{
  "n_layer": 15,
  "d_model": 160,
  "n_head": 4,
  "n_kv_head": 4,
  "head_dim": 32,
  "d_mlp": 640,
  "vocab_size": 14451,
  "activation": "gelu",
  "norm": "layernorm",
  "norm_place": "pre",
  "norm_eps": 1e-05,
  "positions": "alibi",
  "qk_norm": false,
  "attn_scale": 0.177,
  "bias": "all",
  "tie_embeddings": true,
  "parallel_block": false,
  "init": "normal",
  "init_std_qkv": 0.0395,
  "init_std_o": 0.00722,
  "init_std_up": 0.0395,
  "init_std_down": 0.00722,
  "optimizer": "adamw",
  "lr": 0.00185,
  "lr_mult_o": 1.19,
  "beta1": 0.9,
  "beta2": 0.99,
  "lr_head": 0.00732,
  "grad_clip": 2.0,
  "warmup_steps": 570,
  "schedule": "wsd",
  "decay_fraction": 1.0,
  "decay_shape": "cos",
  "final_lr_fraction": 0.05,
  "batch_tokens": 16384,
  "seq_len": 256,
  "doc_mask": true,
  "train_tokens": 173800000,
  "steps": 10608,
  "dataset": "wikipedia_en"
}
MLP neurons of a small language model. Each row is named by its layer, matrix (up: input weights) and neuron, and shows model dimensions 0-159. Each number is 128 + 32 x the weight over its row's rms, rounded and kept within 0 to 255. Numbers have three digits each.
After each neuron's rows, "fires after" lists the tokens most often just before its 100 highest values on Wikipedia text that the model never trained on.

L12.up241:112174128116114168102159094127112110118117146094087184159085168110132103072150148157088171157130097132049123163164169106150086116117118122089195135144194162183206119131157136165086121094093096085158084084124094114118100196135102123121171147154116102199124132159172106102169130132182162081140139102128168163131159090155149090158117101185139110163140116089131075130077111134160189133126035149122141098103117120120136152154107113098144176084130134116130121125190110163141108092098080
fires after: " | ", "\n", "| ", "- "

L10.up261:183186108172166127195136112133102122153083134163165088118136081155114138114139146139100168177169059159119114140180140114124141118090138102041085149114143134134171095132140118118129123152161105139095151083127171132055125112111145185137167120135189113119156091177104124109141076145114155134173138066158096134185141190133176154141112083138139146114099104105144108164125147089130132108128131088148154172091092116203128085113097041096176204088109131107170058128128122096146087128130103
fires after: "1", "2"

L6.up411:113116120140073156089082128142161249105068129093183174111134178076145153082127139133142144107110119068140121141136165143170111136117119155174121107167108165128146133155147127117162111113090112106153187127153136158169135178111146132157083168158142117169137134106148117061117083170104149125150102150098145129149162070127111113174093139194138171083131161148150115122167121131131181084112084116114130134073122080043123147093190137146093154049115095135074063105100180145142120113110130
fires after: ":", "\n", " |", "=", " | "

L8.up347:159143117125104161092097185097077082145120084138145114096154120108097095128174140114121123156128086088144143133126163095135176158132132171137072178164142185078150088100131153172147100131056193194121116164126151191204150155130145170108127107105146126162161168099138142136115158065151114088100150076120154105122162135111150153107093140215078120086193083122103077155152176112111122081132127087110137091104133093162100120121110136125120111111086164184099107115075104158117142181192106
fires after: "1", ",", "7"

L12.up329:086157056161067153081122165154109106173182144123127180122118107143108097146121171133123114191102157136104125120159165138172089078143139197125142126124179100103129090127174139146149149117117158129153104079038128115118100147177173074112155168176117078185111073200120095148147120127142124164083108128118149097139155165194210125099103162151108119109143075131148092115158153146176147165103078102117116082075127060149063134104124162154118125111100162177135123129160108125143117118131143
fires after: " (", "\n", "–", " | "

L6.up74:112100091159140155068112166148149110139117071205169172119160112118089132103120139082187168117112091150100164090120151138123129210113109112131125141125088178097109098128102152101122093191127138171130143125114118134201162202176152063095086143093157129095173065167149136097131173122139102132136130109081163159139156138100138066120090158178126131126188068120167118136107128125143144128142113149170183107109112124118110134156047046105175141124145107112153093153108065073124114149112132
fires after: "1", ",", ", ", "–", " K", " | "

L2.up352:148179071110124134039243129133122142107150188113093157162083103099115141134100094160131146100122102136154155112140166152131187162114136148159099068132138129144092122194182123090193175130134138075127133121070157082149080106147150151134094146130180118114150135147108133087095066072155155123135130128109128122104149090088118153133142126141138163149125000117165075107142154186136153104121146126164133172152154152108149125144143088123089119132089109156114111152108134110160098077130163
fires after: "\n", "\n\n"

L3.up49:156135112129083133090142169194155164095112181094089156131148141169122088130142156153198125091130145142152081107085128104139106162080141121165158059096122138141071036169184150105198139116122108086132140123120097104179152121133148098135112135108174078179125091148166139122112140098153164114100122132061126097121151119135100164112141151186166149137119139132171117122153120148125128075063131138160109116164197143092132121085165110116125070115055101173165139154073145139074108059170104
fires after: "\n\n", "\n"

L3.up7:141145076113110141189164141083187154150080133108165082161127123170143139088045127147073132117085137148084091124108100165141122095175164089166074107168180151154140103111120127146122079199127139157167128119116102059110140127123100143159138054124159120125128112122157164078177123138125126193171127131135160116109151096123132094106112127178167132108085027153149137160112174078112108161136116155088125144146137105120108136180134122109127129130089140155122139185050134114214097071116103
fires after: "\n\n", "\n", "| ", "–"

L2.up233:149160113104114108173113131139175143150121106133107181162101125114147079100088159198107147190128103173051138077073166087137137136152123144105148116153161117123132076153128140125109124093122128110164062131133153134146117168128120126120172148110165115184174151126142134086158195192193095139128103175161091156137146094195127112172099063160117142107090092137137113156145158100087172142103087111081104107142154100055113138172107123072113177042125123143137066146124148148160091107158074
fires after: "1", "\n", "2", ","

L10.up406:125112081124129145134110111177176179148058168149149129167110181104103128128134162141177104160114081144099160091163142166125098126101135136125069136137130071097140049168199124173119133165129115123060126101108141090119103124147135171161140104171192062063153120156137119134132110134153115167167135134132145131144139094150188153120133161091132200131071107158118115191149192072125126180103060160138137152106120083144139081140069118116183186129074100106077084139137140117137127116153109
fires after: "2", "1", " In", "In"

L4.up181:188113130087129115179128172157108147153075109126139142095110132095172086098074148156106141116097112131109158165083097168162122112141123152101106101165147125093105094123223141161109141149082133108127140092122153136120171160141098129103118164162169107140190130130179108055190162137164127192071088125130148126193160123130133130157139106143102155100115144154107123187154155066095181144183145124109136122142129096079113138161069105110143133066087187142133057139121148106160061092055151
fires after: "1"

L12.up369:110095120126062126109164126128179114143164190124152145103183118148095102103089139094138146179112141107153100151104213142133101152137124047127119128122075110086117127145112165110134117142107119160103126133177115137138150124144157136102123104082150177127089073138062156084063120077162100138146083076175193099150168080108145096130136136162125092134113092090164100129098097073211128150175106178157160130096154090098097133102091076142149109146205181095095165141141082144106138160169141
fires after: "| ", "\n", " | ", "–"

L2.up198:129091102139083085098142150153181136090153146117136185147106073140102110155143129165111146115080119086092084142087101138099139123154157144087089121109111159158147037142169182148118103077101161112165140102098196123154187099167154111112121141084156107178143085160192097095086104142124134102174130092072132053101176142117138098169073109190107134166123129189119172127073101152104173082143176145155116155166158139084129127192130171089148129135136109141134119147139130077118169099149102
fires after: "\n\n", ").", "\n", ") |"

L3.up420:159150112121171214124187163121162160138163168165129164123130116146104066158119120150130100203085146086111141110122208171131118130153157175158097097156139139129128092123130138107171178174100089156154167101108141151131140152145095154121115109092104109101146109130167119070071126075164127157093113089085115074167166129125125071090129106199132145155110022130173104161161111061159123076139143130109108109165123136143119136137106075103115138096139120189136121181156093076167111093134097
fires after: "\n\n", " (", "\" (", ", ", "\n"

L4.up320:104138103100146171087156141115202170133146148131176141131133104097126131112110130148175127102108153125103084126115169137122123159137125163142094127072180122139120128151121212106162148114059104109132210110069136123135060114129097145175107107087111086201158113109169071100149187173113098094157085111127135074151128092145170106151120138155070162124133071182192115115177127133095148116148116163144056157123103094072144105136111143085150166114111157120155124175163169098174133055097143
fires after: " (L", "S", " L", ": L", ": S", " | L"

L2.up487:145102100161146129093181142102131126104103158079134134148128133161117145073117141130074134128138164177092131157094105174153169147136124152160045093154171110165137024122169110093112147158122112142196096110084194104192132148095128158144086142155143057134134062147169121117066083099137167139135077138108146117053185114089117147133108131145186149142121098141143112164126138148150167112063114143103118168113162135158117160176074069090148111130081158151135174130141167127141120098111180
fires after: "\n", "\n\n"

L2.up446:146147098136097126107169121135132129125178097156104075146050101096139119155120112129104157129121146157121123139132136130101188142117183116125086054149109188140091086119118115155139152146167132169097152103102063148161078125178128096160104143102146135096173112180161112100135081135164168153150146131141104101232190115130101151143202103137111156118088092094140131185120122172137052094123148126144201081145140093121184128087118103071174118145082116156126128135081114146080113051095112
fires after: "0", " | ", "1", "3", "q"

L2.up60:115116102125131117112176071141095160132097131160124156146117097189165078160188087100096154059134115136122150089128116104116161162116157099038093106141126156169198137106103131094105158140101098138107123141135083125162062082120133119159130140153133058149141169102137110127176159116143168061124086150161127173157161112145133169097113159236074134159122141165143145137130127152127120153160190199124142134166116066123192126124127112129117173103039131119110162143100118142100101104093096
fires after: " | ", "; ", " P"

L8.up463:080188114164118125100180087135104119103133124108132147171102144159124117134141114091095107119099139147169177101117127163184101108162140128185075134255144079141080050124206060149150124137114055117156149146118129113132148103161138103081144095126186067159172096119119132066096102075123142181125151100170131102105122102135140183150087142164137164161118096103107126103121143068095185132104141149147134128120133122128114122167088133156108157135135119153074089171080125124097117157148119
fires after: "\n\n", " |", ".", ")", "\""

L4.up312:122075115112036160110139110151158215155117139121152164136105126149199120124090107165117125082090149182082125142077100152154164196128147195151115127144135159139118130168141180108184126091107122067174165149125185096144095148133130160171044162132152085171123102127141104109119135141134132111131069169079137092125178128070095102127085174174114148072109116164171084088136172103113179127101110168109106112140138161085130154111128117144132115130116152132088180154124177116126137073101158
fires after: "=", "\n\n", ") |", "The", "  -", "\n"

L2.up214:160078048118137110063193175123123104118139169156158195176116143157117128107086140146086153081149090127108130127124135114136132182063151128192113091150160125115105061118165146092167180122138068117177154150068140083140122182129119134137112149185086139126132141182148110119104130136122153132051122160116121141116155094123155154113057134148114153157108081172193097117181126153130113079111096123145156132100101119166092147164139065100089171129051124152123160151079165158155142098141139
fires after: "\n\n", "\n", "| Pos | Team"

L2.up601:131097062071122168072168147108105164133097089091124176132125168068099119068126125163123065120109108136111171087162124151107165144181152142137148131137130156176108145127085118050113133120075142116116084157166147165155100157136116177143052082137097109132163098144132138127142181178126151105169105164155153137134155078121150029125122152189065115115139064157174108177133119140124119080100132135089171153115135160119150121189128086088147121095125126140114120188132131139162103124048110
fires after: "–", " | ", "-", "0", ",", "1"

L6.up255:147109064171100130080094160207165113057096108129148117148147114083104144177110104107077122147085135177160135110116123127171166151109132101202132098193111125172058059116109109117156161161143148171170104144085122166081129142154092096116183100083130113144132082192184135082133123156134152148102117163130134112163169129089155174125090161149159102132108092134180164117150109142146107043066102100121150112120189161151107136140154110097111133105126123136131152157112162050135155118163102
fires after: " | ", " |  | ", "; ", ") | "

L6.up602:119160098113081136166110157147161176183094148082160091126144110049095124112077127134175094162094116174083108086105156116188123135125139211127082110148146142137139038120169105151145127156110076134142114138137134184149082166146149159126119132143098127180156072069148139092109108182126111142106080152085124150146147042115137110161094138140118151063118101131132132177193132147135109082132117180072172085106084108106158160142138147153143138090133120165118106174082122144169130141165072
fires after: "–", "2", "-", ".", "1", " | "

L3.up518:180069160140125137075128172146081120077156179133106136102130151152102135080121124142158088141171144122107137100089170149113090122170156112201168092125160147140103078112131093076131155172141091157152135103113152117200104119105161112084124172129146088118140104158156076108056099125133131109180088172206124153144159077126083093108166090148178079190064104164138147137121077144118112114119068132100129163135136147112091111140165136119150161087186096177121123183139150051153129100138127
fires after: " | ", "\n\n", " on ", " pm", "=="

L3.up226:056112117141122204131165121115152152135129126123089130136137146103144119092179132193089123128128094174103118122139179111096121126133148101161167141141136116208131117111187150087127115143112141095077168113082096152182160115093151110124102114170132098153161107134143139155119120106116145125190110128160160092183139084101081164134084105156163103155111121133178136093157106165109209131159124154087144161101107112038081119129093110044153200091039080129095136138134160126151167086084102
fires after: "\n\n", ".", "\n"

L12.up365:064125122085053128123156125138143136147136131159128083167085078160144121112151153132150164124060153128127140112129098120133097106130169094123083143153140072170155131182147159108182110142164053110125184178104099119067148099146120133129118131151130117198139106114139154060143133037141120160144113111123115148134152083198145138079205170148116163090138113173152085112075227112167066112115110164112110072101097166105086153109138131109112158156113133165160125167140147150123094152122107
fires after: "\n", "\n\n", ".", "1"

L3.up575:154129083116152146149153165151127112124155119119100091099088094151185114115147165166104125118171117140090132148139141156165151155113167148160020142164102127123074088129189097156081120149159094161145163126086120082121128100134175123163126106145109091122131118062125144090128084195128151124154101127060167124188197116157120119167137111117122100096050129176150100171108142096150139106180077166104064137073111148110148143110101169103161164089085183161129125125042146139142082111143096
fires after: "2"

L4.up440:106156143154138123163120165180151081163119112127098123140091172123132148146146168157099179119083129108064112135129136113121127113119141127100079139149168123128088052131136154143127133110182091173127184097137138083061088160158189137145145076137072134086213130160121136102121145168129158153137099141087066127195182159110089119164102160134061118069130060137088131134122153093175125076162074113099146105129112120058109146125127098097162165098109149106159114169066114122183134108121072
fires after: "2", "°N ", "″N ", " Inc"

L2.up171:138125041112114141130151153083089096159127104149060134125039103141112099147089145126090100109146061130105106109152131071148118117160165116144118137120168144180151037146185121087098138113111150129093148140190158072159102126158162159115127115164194106159147174154155064082164139128108111061124121090139161154123188122146216144128068142158048110126154116198149096126117099153148107125150135109125173142087101157139152108157114139142134143124092107141117181139101180139116110099140108
fires after: " | ", "2", "5", "4", "3"

L8.up303:107145126105144164078145188081114106125122106177157188142153049092078124077149154097153156119136079144091122175171143124117092145142121099118118155148065122140168078100167176143089114137144143205105128106112088102167130176125186127145158148120150122122204098165142093144098141139111136050151108084110157082118143147136134103073068146174092180134156105137137148128157113121146108160153046096062185119127125104128087129110125146111178134126069128135134054099175106104165162124141116
fires after: ",", "1", " to"

L4.up334:147116111127102146091131203119124162127102114136135134141124112094129182094070132176149063158113170151155153094132160151125104123165160149186113115167174140177078106146114159098114085175159085135138149158060145100094145118140125122102112103069091140164139070141167074109135112203072130129087129160104211139107179097143143058139121156150106079140083088103145128166172144165129149085073070150148162137147160132145159135118142086081124110129147133161115100175131158082119139139195057
fires after: " | ", "\n", ") | "

L4.up620:170147064096136143122177132117138180075061152114145190136095147152112121160109132193142068139123115141133094053122102151092094091128137180138161096160205141149149074107143166067177114102106163101188115177132128103170111168140127182145060152113117116117118122163172171112101086087102178134130123142127155114138205122100115122109141139123118091136099134153169131128088148149116101129090094085138118128145150160128131141139160108053154125113077143196099137199134120090078081098097086
fires after: "\n\n", "\n"

L10.up84:165108087110076162073179134129143173117174211131131133169083118073109196131155125120144098157148151061157087083143199126157087184153171127124038097121139110163092111125154096147154143150165108201124144122092178107064131058122138134113131140165085088140177125159102086100120074138164154132090154128118152156122105081132098146113119164125110117113154101087190083124147158124100111100141172136187145130077115098139146150175103070120110127103125126170117132142120096087085127132142106
fires after: "\n", "\n\n", "| ", "."

L12.up167:103106124137154148130127137127206118102151140132139103116082076098114130147099150145140187114147095126137159142091136189144164191060141120167097168154095103113099103108113190106097086070184103168177192180099128142100170180095133085114130153118126080141127089149155118099168145135150097110057149173049172144179160162116123124100149162167110142095149090115152172140166128056111122100106163185093115088127137097164113122203124114195117131124119126140071144136153096101125080108125144
fires after: "\n\n", "\n", "==", " The", "The", "-"

L6.up336:175134093077138188142129123109123106079126113119195112173111128117097107120104147139161099149089117124077166165168133122121170150151141135168097153143090139182075037128157098172125071118130103180125163133134145114094095176111138136123102034160171090175188066110151148074123132115148157126147144107142155103186158132120167140146056175131080144106136101162145106187121131087156136052101094129117125114111132105154093120158119058120166146100144171164152130143136177167189120088140134
fires after: "1", "7", "6", "4", "2", "9"

L2.up186:135073103115113143090194160088053176127122096122093155106095153122129100110105089140108103114109132144138180103197114121107172116170130124111111117115111144176130146125082100094069151122087118118052114127202161123172110141105100180134082099122119116147159131075130109137183163164105141032105114156170140159063171107132154096146099142125089112103155101137141127179102084121102147126095175147087117162094138129127145105165122136119144130118166131140135143191186167187179188149039126
fires after: " | ", "4", "5", "3", "2", "1"

L4.up606:116102102147112156099179160153142114162140131062106166156114080125120170127130136134117109089056161142105147168074140144151131141136109200160088033156120129187108083135177132132175134095075097104173132178054113133137114137087107120102123156088138096152151091169208090057112123089098139135147090105100132110118150106103187140123054133166115178142136114131156100149163120170121156098092132161155123121141138118106138155160118149103136101091089098143174104153161216072152110085125156
fires after: ";", " | ", "\n\n", ",", "):", " in"

L2.up546:177114051101119157108140156066085125156084062148124121109057124110127114071130100144095108095117075107115148098112116173142192144138116110138119127122116194134123102147149086072132066135096157139160165173153131133209083182133112155139061149086147100080183132166158106098194132152090129087124091144172202172131166116130175120154074113157097124120133111160196167151134128137104137090126152124078149140103156105069140126188144100120141087113106133137163126140091145164124129137082137
fires after: "1", "5", "4", "3", "2", "0"

L2.up58:112140052125110152151158124178181120152165184162129146167148173110082092134128137156106114147113113115058148093113097146085132120140166097152113125151125121100082093153126152155200131098124140130123109116088114100109141150190092145156116136124114129131160071176141097084140120116162136158171154104091106099178159152154133129105125102165114159116147000146206132171134142144155102101147141142137097108163091115131127162156087080138112150135025152149112053150077105118153078092127063
fires after: "\n\n", "\n"

L2.up44:100087074143120153106154143169173168111125107089209181200179168163074073137165145149100125171106108089153113090141146083155090133104133085125149105101116149140121133164121157097108125175138147109091107139162114116115128130113143188106097195143108126178113099134113109155165080178089089154109103103165121156091128075177101152085172092134060076145110118099138154099077194150158177123129091158089177111158209128087154113082142093106121190117135139116102169138097143120158124123125108
fires after: "| ", "- ", "–", "\n"

L2.up477:126153103126123172096148108162147159090113124117188145162118071080177141140126100198154140110117139095156093137151100100120187134092115101141180067143108140168121126133150144106196098100117175062181160135112145142107165127116143103150097184134146058166126126128094103138105111135196141146155110135106151086166116151100120151154124175184165138111153148124154091078164127157127177097145113090135111177177162120051117158100120116123160173137053073073109109139093185149144110043118082
fires after: " |", ",", "),", "\n"

L2.up71:138114062103130166090163178155136155119106127067151214151162101109141146082075132189120144162101152131116107081090145101129138162126096130198152075137176134106117128148130104091173128076085115097216067134089172131142131136113067145160061108102112077174130117137128115109109099179180140170128113123137141129108119103120156056155094094160124154143162067115202113144154139160113171115115148121143143187128171149104141134132097089103135100065114113137101080161151129130182140090098105
fires after: "\n"

L6.up616:140157110127058184123184154098118163101148080170115128064126048097150109100133141194172103143039182110143092119137104154121139126146126161151145112145136144118134130132101163167147127064116070099153194161080125118115093139160069087064104083102139089133167100142216107142133102088125159125100139092080149108128188136135172127126108175185140159105112113139179125168175125118146173144166144148089161134151113102135078131094098113078119158114093097156140132156112172080158110110138145
fires after: "\n\n", "\n", "S", " | N", "."

L2.up310:079198077151160172134133159190182161151129131197115130156137106104110175130131072155089132169095115177145076085117150124188141178118096084126133101160082153111145060145155103159151131114156091106191147095080143125129153117149154125142074119108122100162174138142145131133154118107113193121184119152119156111127122135084161105097071122127138119167129091166173126091159141179169094081117118074108151106113137108067112146144141091097135161159071098111084109120041148069135111125175087
fires after: ".", "es."

L4.up221:159086111162125145116209192144136127141095196141166167144083151093118124114121115148166108165101163131128133080142138128124114133090148066161106140146171136116071035113150065115063082130155108162140105134088130079088168117121101098070156102100121166164137113109179104137121106141112151204107142119100162173153161069137142116110135125116135101142058085089140191146235137147139141144162061117150127133160160164127104111143118079102117168117162147137172097156141131081138161114139113
fires after: " | ", " on ", "\n", " (born ", ") | ", " - "

L3.up382:076121153128144158076156155094153178101161152155093079156181120105091125131142127116150135117137115141173106141085118161170167081118148095167095097178132135122076125165170156138152091129127153126180144175145036219135159142112129102145119134091143095128130107143145147109105113072130141196157129077092081109165127046096087131127154114130154225197105145096111131134091134128106082095106098146114111128177122133135088152083160086086129126145097153128085086092151092091070117103166155
fires after: " b", " m", "t", " Lake", "b", " St."

L2.up13:152170130143113081099107134200167169144128183122133177205117113079137124117127161159123142141149161153113129120156184130125098187146124145166157102139098089116074083168161141139192149128144167078116139064081139083114106075120122138128144113106134081166146126136131137150135102172202152181165117152120132074148101061152118125201125100125134158140111063157183105113164137140102180111102133117158077085155144139083112100103122094134110184112105096134077066127089176120175090071157110
fires after: "\n", "\n\n", ","

L4.up79:116121055109105190092191142142158118137176163117110134132115113026116132096132132155159120110075140155085176129114104141204149192128149154181077091156065103191132088121179139148125117146116100147164146195083107153122128166141137144110095091081114114161188077110181082076137137166118134128111104115121109136112137156128161114098093127126122161107145117148161101183143138184139106059128092205107169172150117106109181142132077091125153138110115121181153124143158148104175097144117126
fires after: "; ", " (", " | "

L9.up264:153127139181149175113122137102149152037174112090147107117143100179113114136091129153107179150153107083147054165125192160121129141153162124122093127126122170181119115105112208114167135112168081141151149172142151108092146103141118071084144157124130174122097150112105097101160124149180094144096109110043175131223156129125042150091182118139177156090124109137180121121155166110113151134122123111064065129078119097153134124122106141093121152113156208155127158100119107100141136126151115
fires after: "\n\n"

L9.up122:185096141096105117123139144110164131126107123162197123137143123086165121119132124113105045123151095153087170144157128139126123098134101088106094141113144117125149105122150076140144073139103201108161137126082096071149167146098103130134107157088170098072143166108083184129084146129108098144219115167137115098088137149161158106157115139127082195122086083092163147135157162175187144163131068115111171143129112097143205131112079112119187144126059125189156077152126171108084087138164102
fires after: "\n", "1", "2", "3"

L4.up57:105166104131160094108162154154167102102084158135096179108133084086123104123163129119129033169154187106151136119118147105123097134153136180149134069147174095201151125124082107135150139139046156094087131131090118127101087119177144137128085129107127098193141078190180113148153169155127150103129131109124117091097140146140149092148120129155099142146168094211080110138151111101170077070115136113166157136136135178081074091125098140134123161111129121131173100168155223120134174149148075
fires after: " L", " (L", " | L", " Joh"

L4.up510:141130150140109156062123133122126101105149124132114057141164102120105125164114107106178145118162075105158143125099155179175135146118123114157076086110100164089101120167148104102172084155152178165149144139082087138136147168216133112172124108122132141072153144145222132103081078123120126117126095099137087115203171117149102117144102118114173186167097120120103148160067109136153126059045128130155136089183147099154176147077148094109153087083130148126123091109120091104114105066188140
fires after: " St", " B", " b", "a B", "-B", "b"

L10.up25:116123092153101148121119161186132167090183142117145137210101075061134141125142111175137133153149104136144097165075157129092133110115144059120152093123167124182149127224154126086131101054115126123169082098109125100130135142139080163173113159158159104135102111166175112119165100129170157100153119088112147104110144089093162106169138090110086147162055104121168150097114137158152154125110054141066163108125155179111103146123084100126153102110053124088099118125169095051152120142127161
fires after: "\n", "2", "1"

L8.up170:081161112171060133100140140132135133109115134119160153141092124102110142081157160142152140145066107142137159084171153078150158144098148130165058178122139154107152062091160137147160116107126140216141130178091118132143177167135139154085143113142064128091128085082137174136121182161172110091177102101115145091129143094162103120060128148240125135092154092181102101154178104177118093141106067106114125109146119078147118150113219122130132116111153130144115117127127122081096140160105075
fires after: " | ", ".", ",", "-", " ", "^{"

L10.up221:169127081101086185182177106120101090126100160092119106120179115112157162042180099131138119115140071123119095179128122113132119128143173138115086141172150148121138065131160094134114140137125131154072209130160139131169164134121169143175096046156109107121122101141175163056039087141102144106138074153115140146163175142066100098137088134128131176115106123201105141168092165109142160125165093172107104139079128064136169130108147117129115177079136123114130125082117144128149106116116172
fires after: "1", "2"

L4.up439:127108138109139157143102161130088100218152038156182178133114092156124159125147142120153108162089077058142099130121142108118147134162138148075104105151141150075146096126192173147132080124117135178121119093135140142161153122175149081114151093117126165089148126091131134146147132130127165101103111130082116104183161139171119145120043142164077132082154091123090153124133079078131115098112137095121198105142144177113086123183153137104153140123116128110221153105116096125092068067204101
fires after: "1"

L6.up245:145111112113097174173094157109180151113101171145180109134140148126101116125074110155160162129147105097110134170121172143129103154151170136128099155142141114143128089161175140165112131172154103134137168105121195139140144181124195136139129147169113203147172156117157119067050059175051113145124085129088163134157147074090125132139133135149113153092122125125136098107128160118099155086155079164072144072084106051120110158088134131146142143088080130159117115099040125043142102092106108
fires after: "2", "- ", "| November ", " ", "1"

L3.up414:168108076151105151109167207159116138104075150129162175144112127093166155144109092144096112127079109092131133111140148122112151161139130162112111143164168107166083091114119109086085148145125103091125113131169096116192106116122157111105100104124122135147159132118170105135201084178141186109080045136162182106106224136144159171180089138139061080130072136187157139124152138106091158151103106103117160094108153117114074091149125177062139131101149088093164128172116185175142106107105105
fires after: " E", ", E", " P", "E", " | P", " (E"

L4.up12:117095112181081207087138168170156180107125160112112140133121118094095166096049117153137155140086141162137104128090165128103085130113143144183115035168136159144102077156131149100179123108148107158136104139093114126127156114140080111095130139138130085160142081197192071088110098072111120144116142134085137103113224063113121148121088130131108093169104127137150140123149115171111110063069138143114132144168170155118134176131183094090146077141091115145103170179108156083112150130140111
fires after: "\n\n", " | ", "\n", "."

L2.up160:172162137177174108144153105207074143164135147054143096106098133098145082136111155129228127097097120087108180112140133114132116136167170150100119128102152102051149082158224124104129099135120122101151175159140143122143109111133112157123151087133164106036210112083142101110138096191131109111128132116153154092156122139126137117133090114083095122137126102154136080159137117098124172128196085175082111143116116117091140104150083146074125144108108165134111045142150098166155105104122137
fires after: "1", "2"

L4.up148:115115071131096144105164135113108124123037094096086157118128072106131091147087092182148179132084168092145136140090150149168167156073116114101151068112100151133163110167150138136146152141072093125135118126138132130145153092128143155165064136143154103144125065104178092076190164196087158029062135108117137129134175116167169125164104138163083147099128155164169122107187086106148106119140174151158115138117152116120121135055103116143128100079108103104137114174136207149148137143102131
fires after: " | ", "R", "01", ", R"

L3.up95:146177115114127121143145165065153126120121187169140142116084115117092109132122124184155075134117101131124164136106121123144131110134153115123113090118098150131102033171204121138123031071147119130170150114090124127122133123135128147125126146155111088149179085135252126119066116063095145132152189159117143091117138125130160110117015121181085154096154122111147122126145138106137155095183151159082077105113118140132080146196159132122173122096149123144124088107109173079132113120164122
fires after: "2", ","

L6.up290:191146111122071185151128161156166118136126124214106146116163065120151155122137113153117093179080146118139130092142124177106097100136191138129197092156118120163102113143137140122160128138160149105135198097111097092143092064122128102106139141170152099088152055164149081130112121151145147137113072160125150112145139113186093134112149165147161125161130087136153201131113128114114166101183060083100129141097131097073110111201190087063070166159125083123148114137142124084160106148149091
fires after: "\n\n", "\n"

L2.up164:195135048130118107132109117160151134138127177141150181164118140130098114156117174179130147148124093107147134098135139106138092164109136199157125099123107126145093044141182100092184112128073145134130197096090162119088123099131161132134141175141136143181114064145129135118184091136191143103142151080090193076186152113097166147126147129176101129107106046094167099103136169122108101070098145087144168137137136104105075128125087104135101138098112101141108122197042161112148113128152114
fires after: "\n", "\n\n", ")."

L8.up447:123041107134081164156145183097147148164125114098152091096181109139093131115091167148089099101159101147053197150158125147198133127141170083174103226089103202151130127117123171106129114114115183183138103138156120121169128167118097146125122078122149152162146112107112149120130158136143122128116098105124164090074145121130101155108059120208183108119112137145132087156072149075138134163082110105099105095159078118185161112139160099145164156090116161149139117100138135098068122143126096
fires after: "–", "1", " ", " May", " | May ", " B"

L4.up427:111146032140113199098181148177161124143120164104102166134136040078104096122110080146133089135086115169120095115117153127148102163112138180197116106179153107173097080131162131103201131121084091118153132144069121142107094112165114104128072111127129071175159099144238080094134140100152144126138107169124179137134148123126163098095067158147125154149165107157149095132173149165117162115126139145116126117132079157106117142114123097112153144159091081155111109129122171054175141139128135
fires after: ".", "\n\n", "\n"